Part of a small language model's weights.
Training: a variant of Muon for these matrices, 203M tokens, 6193 steps.
MLP neurons of a small language model. Each row is named by its layer, matrix (gate and up: input weights; down: output weights) and neuron, and shows model dimensions 32-159. Each number is 128 + 24 x the weight over its row's rms, rounded and kept within 0 to 255. Numbers have three digits each. A neuron's up and down rows have the sign that makes its largest values positive.
After each neuron's rows, "fires after" lists the tokens most often just before its 100 highest values on Wikipedia text that the model never trained on.

L3.gate159:118134126145159147123105135171150148114127163085132075171171143117128118113123122149181147112118141099144194106138086097134105125152122109128086087135140146146134123114117126115126148157137108094145094119130098116170117128089178086104139138137150104097127118125159122138126116144109153169125111147092112076131120140139143121076137176144126113149104138111142149156141124154105155149091
L3.up159:116128112133169114136137177119144154133150155116109105170134193122104111147150130133134140121110144130144127093110126125088134100138124122122099113112120150108147168112173128119135105163125083110126103117127099127140106169056215104129142151160154136131127129113156102171105121161093141123119143134169121103122144145120178112115153147133070100125121097136108163159146105135128183122115
L3.down159:155129154122129124162138106105071126093138160149120145124133111146161161149138134151143150121143120130122077144153140115172084117109092133143117162143117122097140117110165112149089128128144212126131120158132137126088086132166105152122104130107111152181134134141084093112157135151148107083099124145162137142121122114087135132103128089087107110110139136166134152141141082111181126111149
fires after: "\n\n", "1", " \"", "\n", "2", " ("

L6.gate47:118138128163112137125113084129122151127151092133099113099169160137128181145122107070105115142071112112123108146131136100140134147109147145133117139136131118152170108108117148121139106158109160113143147168096099132142168120144141135143170150156117109136174141116126117137149111148061094122134118125101117159149084145165098126110148106145095136145103145127159142145176140127177164137125
L6.up47:123108077137107103108130112145144161144153084133096148116102156119128166115159119084117117115078117129132145111169141094118131147119154139115159137138120140152137111114131149165118088105125144131098088109125120133150137102150085117125119138122142104128107119137147128125139144149130116136133106103156147149152098111123103080113129111160114124159123121111121116129134125142180111149123
L6.down47:103126137192135093126068092125097125129126111100127152111140142126102103142128115076122092173119122129129128134153140133155100127149143139149131114124138154114107166048090131146124101168122086175150159134103120108125146103146154119140133104125097088109124138113140111164161145141116082123127097133091143147113139172133122126102133162137136125080118138146141121136115086160142154133103
fires after: "1", " St", " st", "St"

L6.gate495:132106144139173143134165146112113140158172144110116143112133114095143144110141129122124156076122124188121150127103187127125133126115104122146122146132115095179158102142165126100130126141148139144087161152140158129154150137163175114118140119114143122178155085145117092103102149131100096126131113135167133109160125151139131110153182134067121151195165148130072176122185143156118096144177
L6.up495:152138129173165190135110184118121134146120087099114140148098081116109122135167126079099107107119130133112145146147132150139100110112084142159125168132105122139133101116135141072119094161075153098137141086130151123130112099152155141100129153055115137142152088157097160126122178157095153103132082136126133129128113098109156133120121140121129143155134095150140085115153108116139127128144
L6.down495:144099120184148139130096149157148173140093102132082079112136114102125156084110121103177129156161140115107108168104124160108109124150149127155111132149096130130107126133128101117101150121134115101117118129141109132103100144116151111118142106102170106130094131127095168141161162113136136134116120114111140118132103112143123113133093126150123130154138098181151111109108146121131163111085
fires after: " L", "1", " F", " |", " ad"

L8.gate444:127133140103125134113145180158130137106149111099149127130106151139151131107172156100122128148104106113111078132100136098120113121120110155098136157124174087119131102111149097167131152127122101147104144095126147148146126121156112161169171154105137056146168122125129067097113147140099086124128161166139132122129142160120139125163115108155126097103131099115136127116088138138127149149129
L8.up444:133104136098172115137153099166118171144124125110145133123102150116127151117143156106114143137103136142147121138104115113103118123094129166143157126123095134129127155092133153187130140136109115126123126127127179112149145104099115147112159091145178125132078127110089078143111120108106118127122119160035132135105150122137157135127131106158097084097142121097183113143105111119128140130156
L8.down444:110158145122149134163146124146140158130095092074106144138143132079106111075136136108087162115155125152116114149159142110126156145102106153154168076121114116095116124110109122102130134110122156157133131141131109130190120127127122143092090141145130146133130101141089113168125124125109143111127144108077122116113093123125138114117105112159092097131148103098137174152124187144114143133134
fires after: "1", "C"

L4.gate291:091106097127120162151159126125087128152089135133123166148138147138173135126125129143113133145175141116074135141119113159104099122137149060101120149098098131098179149115127124140095122122112107158085119161141086117164156123112099106105156127168118120123120142119126132132118117093143123161142172109122144131122135131117107128088131149109095115110124124148145089160115127157131171109118
L4.up291:144132087149118102115108088114124063101116100144179127115171109158173169114120104139116122112166161158115123152110123121119167124092107089136141139125129118092136121131137109085115145087100137094108142182141107092158152142138091161158137157127093108198126135110131131179099094147150153159091122148147129141136131146108118162110110137137153127126128153132162151128185119145105096136156
L4.down291:143153158158121096141137131134114093110108149108111072140126075146126166090127105149149140109096097139171155113147119111102136140144099161164128122143137126113116140145065151135136161127134131119161125143162123110094114154109107132192105125069111128149120118176138132154106090122112115093144160124149101115111128140120147135123120108164145138100124151136067159157117130128125102138141
fires after: "2", "1"

L7.gate502:189096096146152144093107126121164127123115114201138119086135077112110157144123136126130096139111130159145124153147114104139171086113080107103185142121124129102147134138136122106118094131161114123146111117145179131158134126141107132116128156112101123125191082113134157128113065140116132140113130148129116133130095146115111152147116083143110169164131138143106160106080094111079160167094
L7.up502:118095141153136107127148117134116130131121100112091133115173131131113106135127168143115121104103125100149142144104129165096113081117137121137155103134168122127154153117087120114147135127159148104130169085126079114104099145125097141151108088139145080117089148115128125140124101074127148111142103115135143163101153105136131187146134168104142116144156162113124125093092133145160142168146
L7.down502:154117185121130148154149113099115137106132064080115147120106137123140153141130140119105175142124100163104083145130119126162182107154148116104122135135132088115111178149140126134148126088107162121152089119100145183125193143102127127116114088162121144162139145159145140102113126134131151081134090138133076111173082115165104143162143114105123170091132160114111114106106125139135172131127
fires after: " | ", "; ", " o", "2", "| Total"

L8.gate382:147094124111148151141114102116195145118153097147118145133098125140154088162103094082142129153111130132118136102128133091150094084129129108122183118103130072124169138158128057138139154135151150120110139152143121109083106138139111136145079144125096134153146156114103117120109124147082087133156156106129139141109099138133127098112132161128099136155114153110126118124151136129127129131150
L8.up382:091136111077087102170156101123136107157146132127138049157145163170149161153139095102124179139145165120148124100149129156117112153131170168100177142136138089150157104178131087135125121094131153126138113179122153127107136117134110110126143165107150105157125134147134127158134092158102104137114108122119134172138141120108129131096140120116143072151174126108161135138140166141118097110128
L8.down382:124090102093125164146134141121131112170156111126145162109184134128123121096125102062123153170127158116134114142129138122131097172152121129145123142148131057107133117138170115160116124157162133119161157163159124079085139142125118138116146139117087069136129153129117143126135103127140138117140148082118161151151117109135119106114161141144139077123140127117126110140144124169126167097138
fires after: "1", " t"

L9.gate502:107132096129083090185125123098129114120120135143133092117146119125112099122135085155114163122111138101148137163144166143132140137108162116132199115142135075095117090093101132150134103119156182162122128142124107152121136100140144131137105135155111112149128129118092096135116139122144124144136101075136109116131110118117040102140117143160157136127089128133100102140102144148093150118115
L9.up502:112111113119107080094123105132088143123187079110154118137130110126127163147091079132107148139096089107149115121125180126151131149164147122136135164113132135107162117128135055138132140149115115126117141133133107162117144091138157158118150174110116126087104086136197126168169118117097122160149106151113146144164106152120112121095099124114083102126123114129138116120112092134092129146103
L9.down502:131092098098161116151128119100178099142141095117147143157161128177131097113126131115132137121116178106123145083131162129123138159120133135113172118134125115146117108135086117115133100130146083156134184111078114104095156137143114161119113137123101096146120162075110154112134122141120094150125114144136131139169140139147115146142143123161134131087124145153133118154164174102163113137170
fires after: "1", ",", " bel"

L3.gate278:128125095120083149108109119135173137152147087149149131142095092120137087110160099142103116124104122113105107141157069125123117084095120095134160094133093143146083153140092141127127146121089089162140122136138093126166123143124116157131099116117194093099167106086084114136121162114071146128111140129104152125162151085121150184134141133142111129112173124125149159087108123122106130135128
L3.up278:129116116120109163093133091133163124171120081129148160151138108154125135120137142125072129102122143153118172117117119150138108122071087098124159087151143101130110131129120152136146111115094119084161178082120108165129111124141082135081104088139155135123139093133116060097157157135101125104145132102103127120125130121148133183130154143122126111116156136155135130085120137138158146122128
L3.down278:133136115120115113144137108147127151140127125150130095137103126131095117109152074131147164119084138099111059128139098150133141071128127136134137113124108121155111092124081109136122163119126117158065097210149117081152092147149116169155127159172123149161115139120095123139138153089064151115109135144141149141151143162110147134155126135154134145132137130159114125121098110128108191178152
fires after: "2", "1"

L6.gate96:106129105147112146094167131130146125115109102125098134134130096150143138144083104150101139149130151095106101143136138143109119163163111161137129142118141100083094151130138115103127097118113162126167111091142111121114101126175102133131164144091164129130175122144118133075127175149163129142135124161132088128123091112131137090111126181107080140170158148106141137101138143090138121150140
L6.up96:123116140126152127122116120148145152133151139131156119135111094163086157146115103158108097159135152073104126152091115068078122123115160116156111123144202122135151152134133095113139171188114135135087143135133140149154128121144152104149120113158112102164117107120122155143171124144133137088120146163095127141091138131140139122117129123125144153163130102152151174162099096142130126191154
L6.down96:127188122102146120088098103130148105140157108103117100144135184125115193129156153087140119127118134104120163130151167125129154100102123086101134108127160129162141096114118131123120124108133118146101105131143173113105111144141152089115166142120149142165163115148199146128116141142121107113132097151162136134088130118100135154125151091123167179129089152129182165150142111127140145134096
fires after: "S", " s", " S", " \"S", "==S", " Res"

L7.gate495:067124152107125108132156120128123137132153188165125107169128120143114133142142154163127148136144142089084136126121130139173139102080138113080141136162138155153098101169122145097128106127144119107119113144166140168126105126126109140161127155146128134114102115149122139136118107111170175132164087129116161146133092110147122088136089137118115130125121141105130160153133127133110133085096
L7.up495:135086128132086141125150118125119125146158104115130108102125146163144163117103135116085084114144130094123119110129132131083115099119155149135125157135121120089148064155129107105104149112131116099152131176100117140118192132165136088097104107105122124123166130114109104144103119164107109141120140142132091099093120143123160109124112143117123112132135082132097115117126145111148137152160
L7.down495:117131132140131135124114155085113148099134143132113139136115104114066153130126153155168162123075136146140122153136128102154129126109148134127147075140137112160104126142103100135099131121095123154129144109182125109166111081123143120126118145188159157108130107167116173105141116123135081111130102085117158142117128129131110128128111111119169138109125111136117115111151096087123123106126
fires after: " St", "r", " r", " Br", " Bro", "5"

L11.gate202:108161153195090142111154132130146124169119102141167154123123138179107160094156140117131139103135126115099129124147109125151081087133181132064095088128136143118100127115147181117153131162161122133139114147117120163129134118103146103115131075109128121129129123138114118149155115099143124117150130145147112152153088149169110130138150137142147094145108091172140166115150107143160137126147
L11.up202:115149133142108116155151105106091120151161122115157162136133118092085148067137153141042093147113095146151141119115138161130082129141150172132169137118090137121087133102117108176148120141148139161121134101149128169093170142110125124142132168123159129140120180127148140146165134112130089150132098129122156127121107148119105102118159125169157132123137090083180164100119154102121121158156
L11.down202:089098170156098133138138139122107109175086112162149107138124105186172115103100109157154160128125153122151139189090127127130122131120124123127141175113070116145120101129109081132143120122111145127135127147111117131102159092130123115163097104101105108102157138070122094164110119111094100141100173099168107106116086154154097137144123175105085129157116129108128086146143127157169134140091
fires after: " =", ") =", ")", " F"

L3.gate235:115133110136148166096129166156128143096164136140104109118153103119162130126106173127094134181152177160127146137115124124127118137139147158140141129104113122120095172173107126114128180154110129112116154158101115090185153117170145154158143136147107160107149141095111137125101117152136154140109149151153134128120084106085125096125185123125096109114113110159102107094129130157121118139098
L3.up235:119117146122147111107079121103112104135111102117098087098122128115098143153142083101129135138114168116120140138163180145132093152108161120075147069123176112109126138106135085143135092111143097088113123150124125117146103133087137112096129180152171114128094126114161112147143141145095104119097166119130136107155100097141117116105154175129132122104121139123134156112128114075112130118141
L3.down235:095136125143174129105092142152103091149081162117132098100101077131110144168143083116139151101104140092138162110147158117136122165149126123106153113109135105103092141133118148092171118101139118095141118187103134130095109121136148152118103127124141094114117114125154139125113144117127091077131147109160149110141087160075107109124144138114158111138120129131122100150163112114138123129173
fires after: "2", "1", " Des", " des", "m"

L10.gate5:133093122130127158162136098133133119158121144129109162127151109139110171127141186156123115101139117087090119079138151146098122105135103091136108158084100130121201129115131112115083125125151107097123142112156159130098115101106144147139115122134082135150130140171130119128136138139109096121145166131145150107137047133123124128151093145158134133121136116078140145100176136137129128143177
L10.up5:121147098109133119161138155106103119129132139142151085194162157122137114140128166163145144107134140149135128058130149122144171150110104124100123125096131131163145169163079147147083126111136122104111173124118151119097180157162104125112187125127155153180116127130144141117135157121163164116144138151107090128150138130129160124132135115128107135132133100130170148127166193089155099131137
L10.down5:121090137105151123130155110123100127143180154082096140130123131143093151163078148123098105134123111134092161077141090129108139106110153107130114150086119124124155137136137106118136135181150116116083151119144115156147111150127155138100120138133114102132160137115076080138118120138130134169180128128173105141121118116114117137164094134121132083091150100119148121165137117153146118132153
fires after: " com", " ro", " t", " T", " tw", "w"

L10.gate199:124133142163117163093120125114099148120119096146124194074115167117116136111158118095102128118125123170164100122160108161140141127139115162095110149130097099094124132084099128136134165127145113143094111089131151106129165125141161100161154093133088130105122123081129118115114066123154096111129110148119125121123113099179088157118143145112144122095113166158152108169156142104135132137108
L10.up199:119155119124086104122138160134151129152097096132135165075123085139175131140124119112098138134167179133153130148100125134161110146165118123128134140095103163144148119144116075155130136154104161119157107122151110153119128127143124143122123089074152094161094133126110145080116161144122128112140091071082135125166111101118149085129135114137117089135091143111113181142153142124111089132113
L10.down199:104125133158105115106127109131126141100173145113097129155116158140120124144128186163162147163102130168095124121137134114081109105111108111113136143125105107126163153125150134132173071172159161125124163121105098130132081095142105124154113121161123171141160136099114143130100139104133125172154150140137125111157120164118114099154120129122114162101128129142190075152145141133136137134142
fires after: " =", "j", ")", " daughter", ") =", " R"

L20.gate144:082135133136136150127128127107135147090116189145143100099143146114121126152152127095131146135144100159198139106087149115143131132199136107195106159139109119130130076136130115146161116142116124093120138127131148140107102121127160118135168134099137159146188175116142117106141125113128138143146107118131134153089146148110140130101133167119071101104118133141114150131056100093138123107176
L20.up144:094122133132164130142155135099111124100137150129118149125143114119128129151134144083147105138143096102139140144108152112110121115162139088127128116127131124114184112137133133158060149128128172106104104095095140102121113171097124099127112188128100127169141105167178113147129149075133130170167143137131121155086147162186132103080174142128127101116124091133096140085134135153178115121129
L20.down144:122153150111088105132132104144146116164138137115144112127135128122116138103149065148138142134120109130116097112155123099100151124133118132130137140151156080137120127134075154119149113113102091019152114154106157062131089109086116126147121097099115086104119139101116105119098163171133164153116146138117114115093111080107149135123160133100143118103129129126125097140145127152095149135178
fires after: "1", "2", "93"

L6.gate224:097107086117142180089075125105131183119118116130141106135153140145124141131144124141177139096140157105106148114180136135136145113119107131183141127123092114140101116110145106108136115145164133163094120139110064130093128137086144134102117142074124097099123106131159119106107112100102125130133073134142098167097090124077131125113108135162056077134123128111109118127104160121166129149126
L6.up224:140111124129125106115117105145122117127124125114127130135138149149130138120137118120098172088074170147098108150080181116111120106137132154120113146157158136074152131101120080135093154091109129106146119105118117113092108151184098139128140143136165155109143126144126106137146168154133138119108151101113146138161148144104138106092094135124130091130124153124164113127177135139124095148080
L6.down224:126131116118145138112107121122191162126172152116142156117085150099111163140136085075100106110143144129123118189152188140079105176108144102140141157126141104105145081129130147090129142131143144176131146146106159099104114105096106141097113127145097127195132119123139109147127129144125100097178158107123130133129088122144107085113125149131136062099139144132169133126126114130088142135173
fires after: "1", " r", " col", " tem"

L8.gate104:129101100115157164138123101119100103134148165097104142133090160142134145154131105105146122125087132076114103169126118161111130128122111168126104152176117124125112088112101152156153107105125126139140130109135107147171132122140085104116117135143149116147134128122102102123099101123179134100175114113102137139156119185117101104120110129150151081111146081166118129113123157158119131125177
L8.up104:142118144172128129152133103130115093140110133131108123155097129064125112099128132104122132133096131138124174141118105128130076160109124117102166095120136146125133159117123103135158158177148151153133161125111157116117120159136142159175131111119130157130113140136158116095137163127107143103116099116103110101121138111153129157139149086186118141137148155106118125139204148152116132101147
L8.down104:120151179083111168097125145123187124079131165096134086147161134139148124129116128153108156125172138167141113095178161099117166115106132132105137154080158089115125114151147109141074099113133161136156120109135124088075152136147141099107117141152128133108096106107132166112130118126157139150114121137158153158110133131079149182135134133116145116146125133149114147128140145116115156122123
fires after: "M", " M", " im", "il", "am", "el"

L4.gate37:063092095121116109109124127139098104112153140116124143111131129122112101110129132131104118114148124138144127142121153128111150106129120122144112122098098129104102077152111115089146133108141143129090095134088089135097131132125109110130122162170138133137116105144133160150168161100162163156115142133126127148135099086164158125110143149133101114110144149129147132156096130132118105113106
L4.up37:125176121118094138138088169153139124102120143128105168131164127122166140108093126098126128136095151146162122170127124083113130107109127117099143116127127167129139107164132107129156115144135127129136138101094122119112138181135132136145120159158186175074160170104112114177122111132135114119163100087115101088137096132157139115162180159112128148135163146110105152129129160144120087115130
L4.down37:075142131155112128115176115105090097118132136101123112131135096146113099096095088133138102149141128112137144142119128159085176089156155131170132130094112125146069156109107189108103129105144168120135146188117127118121159113109139128134144147208130141150069141165122139148149149108121131081122101091141185109151122146116132162128131139136149112111131135135145178157173156135154139128113
fires after: "| ", ":", ",", " ", "."

L9.gate426:132117133159140166119156153136134118161137147138131179101110146128156133111116125166187110121104123157123131137127108059130139094124118136079113145125104138112129126091081127168123068160124119140110121118137135114149172115139135130112130104080126124146109061164104116102149137131118169184126114135089144142116108142136178159087131083091134132149153132148121086135174076175112123077136
L9.up426:097094116135134136105119157176138130128135098134112152101086107135150131121148092110078142107133133130151106154146133133107146097116175116145124121201116117140132141109116134099135135132096147156146147136133121153113146117133096135106109135112159143127101116122094133113145084124090135128173161133139110145090125160107188132080177181086102174153111115109141130109133125146156154104117
L9.down426:155134157180106102121167127147101098166113139135128136158118134156112122177099122120166118157144175147117120180164130173106102096120190144117139147122113110140129137112111128108135120119151109101107132121139145124171131147141181083116125180113106132143104125163090114133138150141147132149127131164090150114143154150122182131101121120085134163131148108144116117137153126089084120104148
fires after: "| ", "1", "-", " f", " (", " / "

L6.gate364:141139134091074164169144174142127117106103081108144142068129124137111116105158114151109131104127122139196100133115147150111125091116138095140106110130169174155153126110114108091101099121122161125101126109107125189111132121142105113106122108111144136136128117128141135135130111143122132122077118088093110106154168129149115086087127183113137118141165137161169081074134131085101148162168
L6.up364:139159116134128145110139125087107133180166116129129141136142125153148139081096144093138118122155093145148159135103140144100164133150098132123112154119118130125152123138151114130135166098115125108147143101105100085158208128115123140101119112125120105155088136159120153130150109102142141100108128125109133135138147099122117140158104104148158160118181127108126120109148120154133116151132
L6.down364:125148144169142068153130178107145121129141139132086144111123148138137120129142139117150097100132136097136088097157126138158157124125084069122155133111120106137134120125119097160159127134118170151105137095139135118172166138112130190134143143176131133150121056091107129096158160103133142100151159146108182136102089123127130097145136092145153138115110174160115159123120145083124151086113
fires after: ".", "\n\n", "|", "\n", " Preceded", "| "

L20.gate274:120148134109116159096152153113122094095080149145149140119108127108132135130154104090101160126130137134103154111114113132124124128089094090133149100155072127093077112125077083137157161071154130174136146152091087130141111097070164154130122111110093138123153116101125122101087140098113131096097135140109153129112117101125175153124114124111121112149120124095173121138147147154133160094131
L20.up274:135123156131154143092153101106122144163133127128112157118108141130162149140166078100165096106170099154115138115161130123124087191169108155125132117128122096115117123190104128138179156104139093124124142085162152121142113115148122128122127119144143162136104115093139094105161159189142146128129113095115193165115107119136165142149136114092127150120105141132146105144147140164121138123132
L20.down274:142151103121136097170142139089100126132141153127123117134109147110129140141144120111087151120152133098131152143136109152135138141123095118152108118123113145132117114127117125136106146151095096049120141148134162134132080180068084160118143141136132158126103188141100085152143117133160157144148124139119155129085140101095093111148097118125135129126119151131100077119132108158132104165119
fires after: "| ", "–", "2", " p", " Act", "1"

L6.gate455:140108116093113106131142123145125178092124088142166107139115129152129141135108147068129158152075135093135131168121128100094126135151161153107146155134148121113130153149147109125110094129140130089138166126118113119154106163192145153203088086141150113103145128125126114114092148121104110088140110139126115130096118147134101101111136120121101110135127138122151115170083147155145147146150
L6.up455:093121114139160158126104118127080127140144095129187132128088156102095114120119145097123113165119108177096130107101128196119112149113115139136100126084138068157116144165089125105122161141165098096145172101117154141135140120136149162138147130145142164132095118088139113098135179157099115076116105161139157138110135134134131130154110099126105142125147198163185140174095145134149113107146
L6.down455:111116142121111121098154111165120083117129144138119099134108125124114120107131115112123126124108071084136106168138124105103142140076130162192150088123103153150125089090162115112158137096081140155095134124152121122111142147154130129153131112138121106106118120139129132122096136136143161101128130136166118124097141126143133134106092110108135124143112112122133143096162149142124120148150
fires after: "S", " S", " \"S", " s", " (S"

L3.gate165:082144108119142137124116120130110112155084172139174139114159128146153139119135141161163139140131135107132127110141133132170123135163136120116149101144071125134146082134084127098096149101131159126127096146099112121142118115132068111129158178125155119123159165151129153126140149142157161113115111176112079140126152110108125131113109180125160114159131109132137141170141117147128180124104
L3.up165:111124107131086099081108092145145110112062148148161119138115124183125125139109119133148128117162127110127138135183151113111139159139137121093101112146152131170087122121101120113100152095111178139111086175116132122169128122108107136140140114121135157197131110158168174113114134130095109123128126133117150115096120108111175123133152170124101138116154168131169128147142142129125116153129
L3.down165:171117119155072136089134130150117113110107136104130124098121117155124102120136122126184152140163121130127164165145134128069129127157146156127102137121130150112126131125117130123104115144142116141112144158162102208070135149098174161125158089129106140140141127171113137129123108161124168136111132102107141105116106167143105117122169142162096138108125191124096103114096150155124081121157
fires after: "\n\n", "2", "\n", "1", " Jean"

L17.gate372:156094155149130154172117136130152145101161144114169119070136096172101137138109098185127115107139129112163082123144126115157110145121103118107109117085130117119142162170126162135146108146146148130114162117152117128155164068120134127164124153152131140106115133130106190124143130123166182141127120155126110094135127127120116145144157108082179099130135127093164142152155110147147155112118
L17.up372:146129108158105146141130162114139085127152124100106141149141120121123179109135130162130104141159127169159141128123141131123125121171116160153092142140113126184177122108128108105137113140144102136104127098070105112166112137083178140128117093165100143123124137149120160133131134113084175080095156137147094144145151102108126087117099115114149108160119149118128123074177100094135109127131
L17.down372:131101138109132139194099142119123129088143129145114139125126062105165150100166124141149127128112153173111094147073154134112122113147145156105118143154101128173089116160121103111121124150105122135135150118095150128166122089138166166175134141158132124122166099133096129124141139142100122140131166150190143134142147157140117098133107081120144094127086080142112136131147139134120101140150
fires after: "\n\n"

L4.gate494:142125140126132165101170128139098121152105122161145133159110145120164141082159154135150117112139141100111158096100129140158144124108156149131105136107121120111161159139114108158161113116094134159112077157157130106116145136095119146193178112139161134138109136155142142161118182151134134151133132114096111122136126162081132118110114112128132160120145135118151089154114141152135126085106
L4.up494:109148120108145138142134122119119092108086113131152126152131127157112138121135121148113169147141127122164175131161137131121140097133143114129170154152147117157145117129139150133134111124079099152101125138191144153114096126091122182132153126131083152133170144131121118100138129097159135086181117111107115137063138135113156138144174158111153151103149098133157145095172133107122110133162
L4.down494:152118094145127126130120130155115104101116134105145127148141110121158134168161079133115137157135115089121162108124121146095173108119097098151133096146147138120109112115120163124134156072124115092110153192133138158125108139111113147173088154164090138115117145111101125087109127143131163073146137134155122155103145116155122175185146103133151096114135107146124160148134074118128089136123
fires after: "1", "2", " (aged "

L4.gate223:160136145110146111108174125063141090085154125140133180150143093142154175159106115167127148131137157133101178130124128122106152115148118123143132111130092107123122133157136135097114161106096121150129134137136116118136139092118134150164140115171076127164104158110143135139070103116135085130131140141144132120133096172127135124109103149132121114140126062114164124096123141107139178120127
L4.up223:084104103094148121203106105148105122170128123086126131096146125146116132098087128142130150134142117137135147143139140125069130120125106109080131135145114132130112160105107147123160088099145105127072127142144112139106109116108161137157151141124107074148129156126087095128126112136181140112145127135132135175132163169144088113167152122158126131156114119135130136119140101142096165120088
L4.down223:115142123216166132137110119171125132127084097133157073162136109151123134117142155090169154134122110157135109201127126156116126172151141096108142170118136112106128132117097134144140110138106164120149126138080165103094105143110098124137124123094111115089141182164103108153127156158132173096118116117140095108136145114155103170112140150132076132095118163138159102130124119099119087155151
fires after: "2", "1"

L8.gate431:112126154105126130134124128111128136116121133150116143136130128110075128129071138122126144115073143125129113128149144136153115097117146123119106138149164113130151156155108131154127122130136114122075139109100118143097115099119120162106121147063090118174145107181181097080153160106104173114148150128145157151151113175128102140104139149118141104152148119096133139134125144175105098141156
L8.up431:116132153157155120151149134117133105128117113127130100147115100125150127165116170105105146191155132105156098103113125180123159068115125125133146154126091120123136112125140140123115180138137136152121126136148125144088120093201119099146143111112069091165166145110115111164167100149122094139168136144126169160116118111069084126099124139112094104142129174095178138110139168153131128098143
L8.down431:126116108112122132126151154131165116155116131119140122169128126122095115143107153147126167133149141128153168135091153161149112135114103153144120135142133073123171171105109124112130119146180132152114125145142186152096121103150137133119145141114120099130157121130156139177135121170062115153145168135117143113163125176096100142117119108178090123102121104138111086140129116089121111116153
fires after: "1", ","

L7.gate138:117092159108134129109076093129121133140123169162137117127131126146157156112130145131155159111151167144141156133180172124134160118104100099145129135106160097144107127113130163135123124132128154116124148160103092089130114158190179130101130111127114091141104100159142125143150146125146170161156127111092149148128133170169115094136139095115116137141139119115153176110119159131132135089138
L7.up138:081127159129141147126125128106118152128101143183143131118198096114091130126162121120111118147127127129119148134114139117094107112105142180144132140136132122152119126111184167148134146110172144124154133059123152097078126090182136136155131123123100144137113130113148119104102153121115136095173144118104136116101116150112110102077114114138130099107128154097046141143121116136082139147142
L7.down138:168097131124116136088153128137102147147134114172122161119157139083111097149129155123077152140190109145108126167116123173121118145135131109131107165119127100112106155126108090123120127126123142118135112082155074110075128121141155159099075156130111122147125145154183149148135151139127111150123113142109119160158150078139123076124132112137161153149171091164108105137113062146130139083119
fires after: " L", "1", " El", " l", "l", " | L"

L6.gate92:113111105070098162121087121112142133095115131128121164133134162099145084110099124151125121100130140071127140149136155102115116098143098097089122147124106122103103094188123120108093122162080158104068128098126136082059121151065118119106111159108107126146172098107149125119148134116133110135129093131104107117127135138132112126131105167132110123096154130062105141164093127140153100126123
L6.up92:092085152141141110148126159117148146140107121103138128124114110094154172170137154130096133144175134141157148113095100108096151125128124135113142131116144107152111139137168129129171171130084150147106143112135105147135141124103116124164107120185158153142110097135087116136150148136112130106119167081096110115160125103109145143164147149105104111112150109140164143161068105146144113099132
L6.down92:090135129138075151095112097140088133176102125108159155117167152133121115097133162104165099112134131112137147136143084061095074154153113113136167145106125129084121117144109104164119112162132140157151103126187102094123138135104113095104115153138125133104130115121114138134194135128110112147171122135096133100113118135122091145185152138117138156102133128136141167160115191157123120154119
fires after: ".", ",", ":", "5"

L7.gate342:125128103128169110151087147128081084179111110141093099137150100125099126109137166147139181134095172143112161108110128115176146116152127138126168114099107135095106146108118124155125126121123169119099178086178127162139097088117107123114051102135094134111074128098151143136136132137138188100087148096098112148116143104142151122153182124133149098108175159128131143146105122113123095115116
L7.up342:118104122108067121133095097129155139136079146159171120078117165095167131100126153127113135113154127111097141131103124153127158152116133129116150152101117130123115145089135107157144181122132144101135153116143171133132124170102165154104150134103142138100118159085119087126117134122121166099174178097114137126104175154127129137144106156108146114105099120171119121124109169097149117097119
L7.down342:139147108152142112104093120132101088122144061114097105141114100130092099091142135140176153140145098123110141143139136147115141085150117123156106108142140120117103121113114124113119117140126123102069121144125131123127140095131132084107132140146089098112118152123121151150145161147108082104107135113103119150114119123096132092196154117101108121107122142123093156144141118172123126137131
fires after: ".", " K", ",", ", K", "″N ", " ("

L7.gate46:113114128094177123146125115103142128118149098119105083105158129135145124143147153138106114126148103111127177154111107124100147128127097076114136095150167186108097120166145103155095152151104105111123138114106124139080118129168110127145104147086163115115156113096137160143128109133131156130147102109122128153090120164150089105120094112121141110127137172142118135172089142112129112134147
L7.up46:120130127121097145184077133113132083120139138159129119147140130162133158135130141150111130146111113114128108167117139155118129107098129127139124126107090076210144170151103130145154135182134139097118096118105137125133179125138090130118151127123106138108195115113126136095117163123114123115140137137112115057121123132126080139153094167138111142160130132135157164109117099124165135087107
L7.down46:132118100106111128105142112177144131120155131105109120132123084145146128115127124123153119189182103148111147122125086139129156178116108112112142145103109125100102113113163120152108090084125120134154105139138090129132045106094159101168126113133120187113109116173119126088106096120161116123115121149097137156153164116127139128116082085124124159077124137133105148113119163137123135145157
fires after: ".", " S", " s", " | S", "s", " Ser"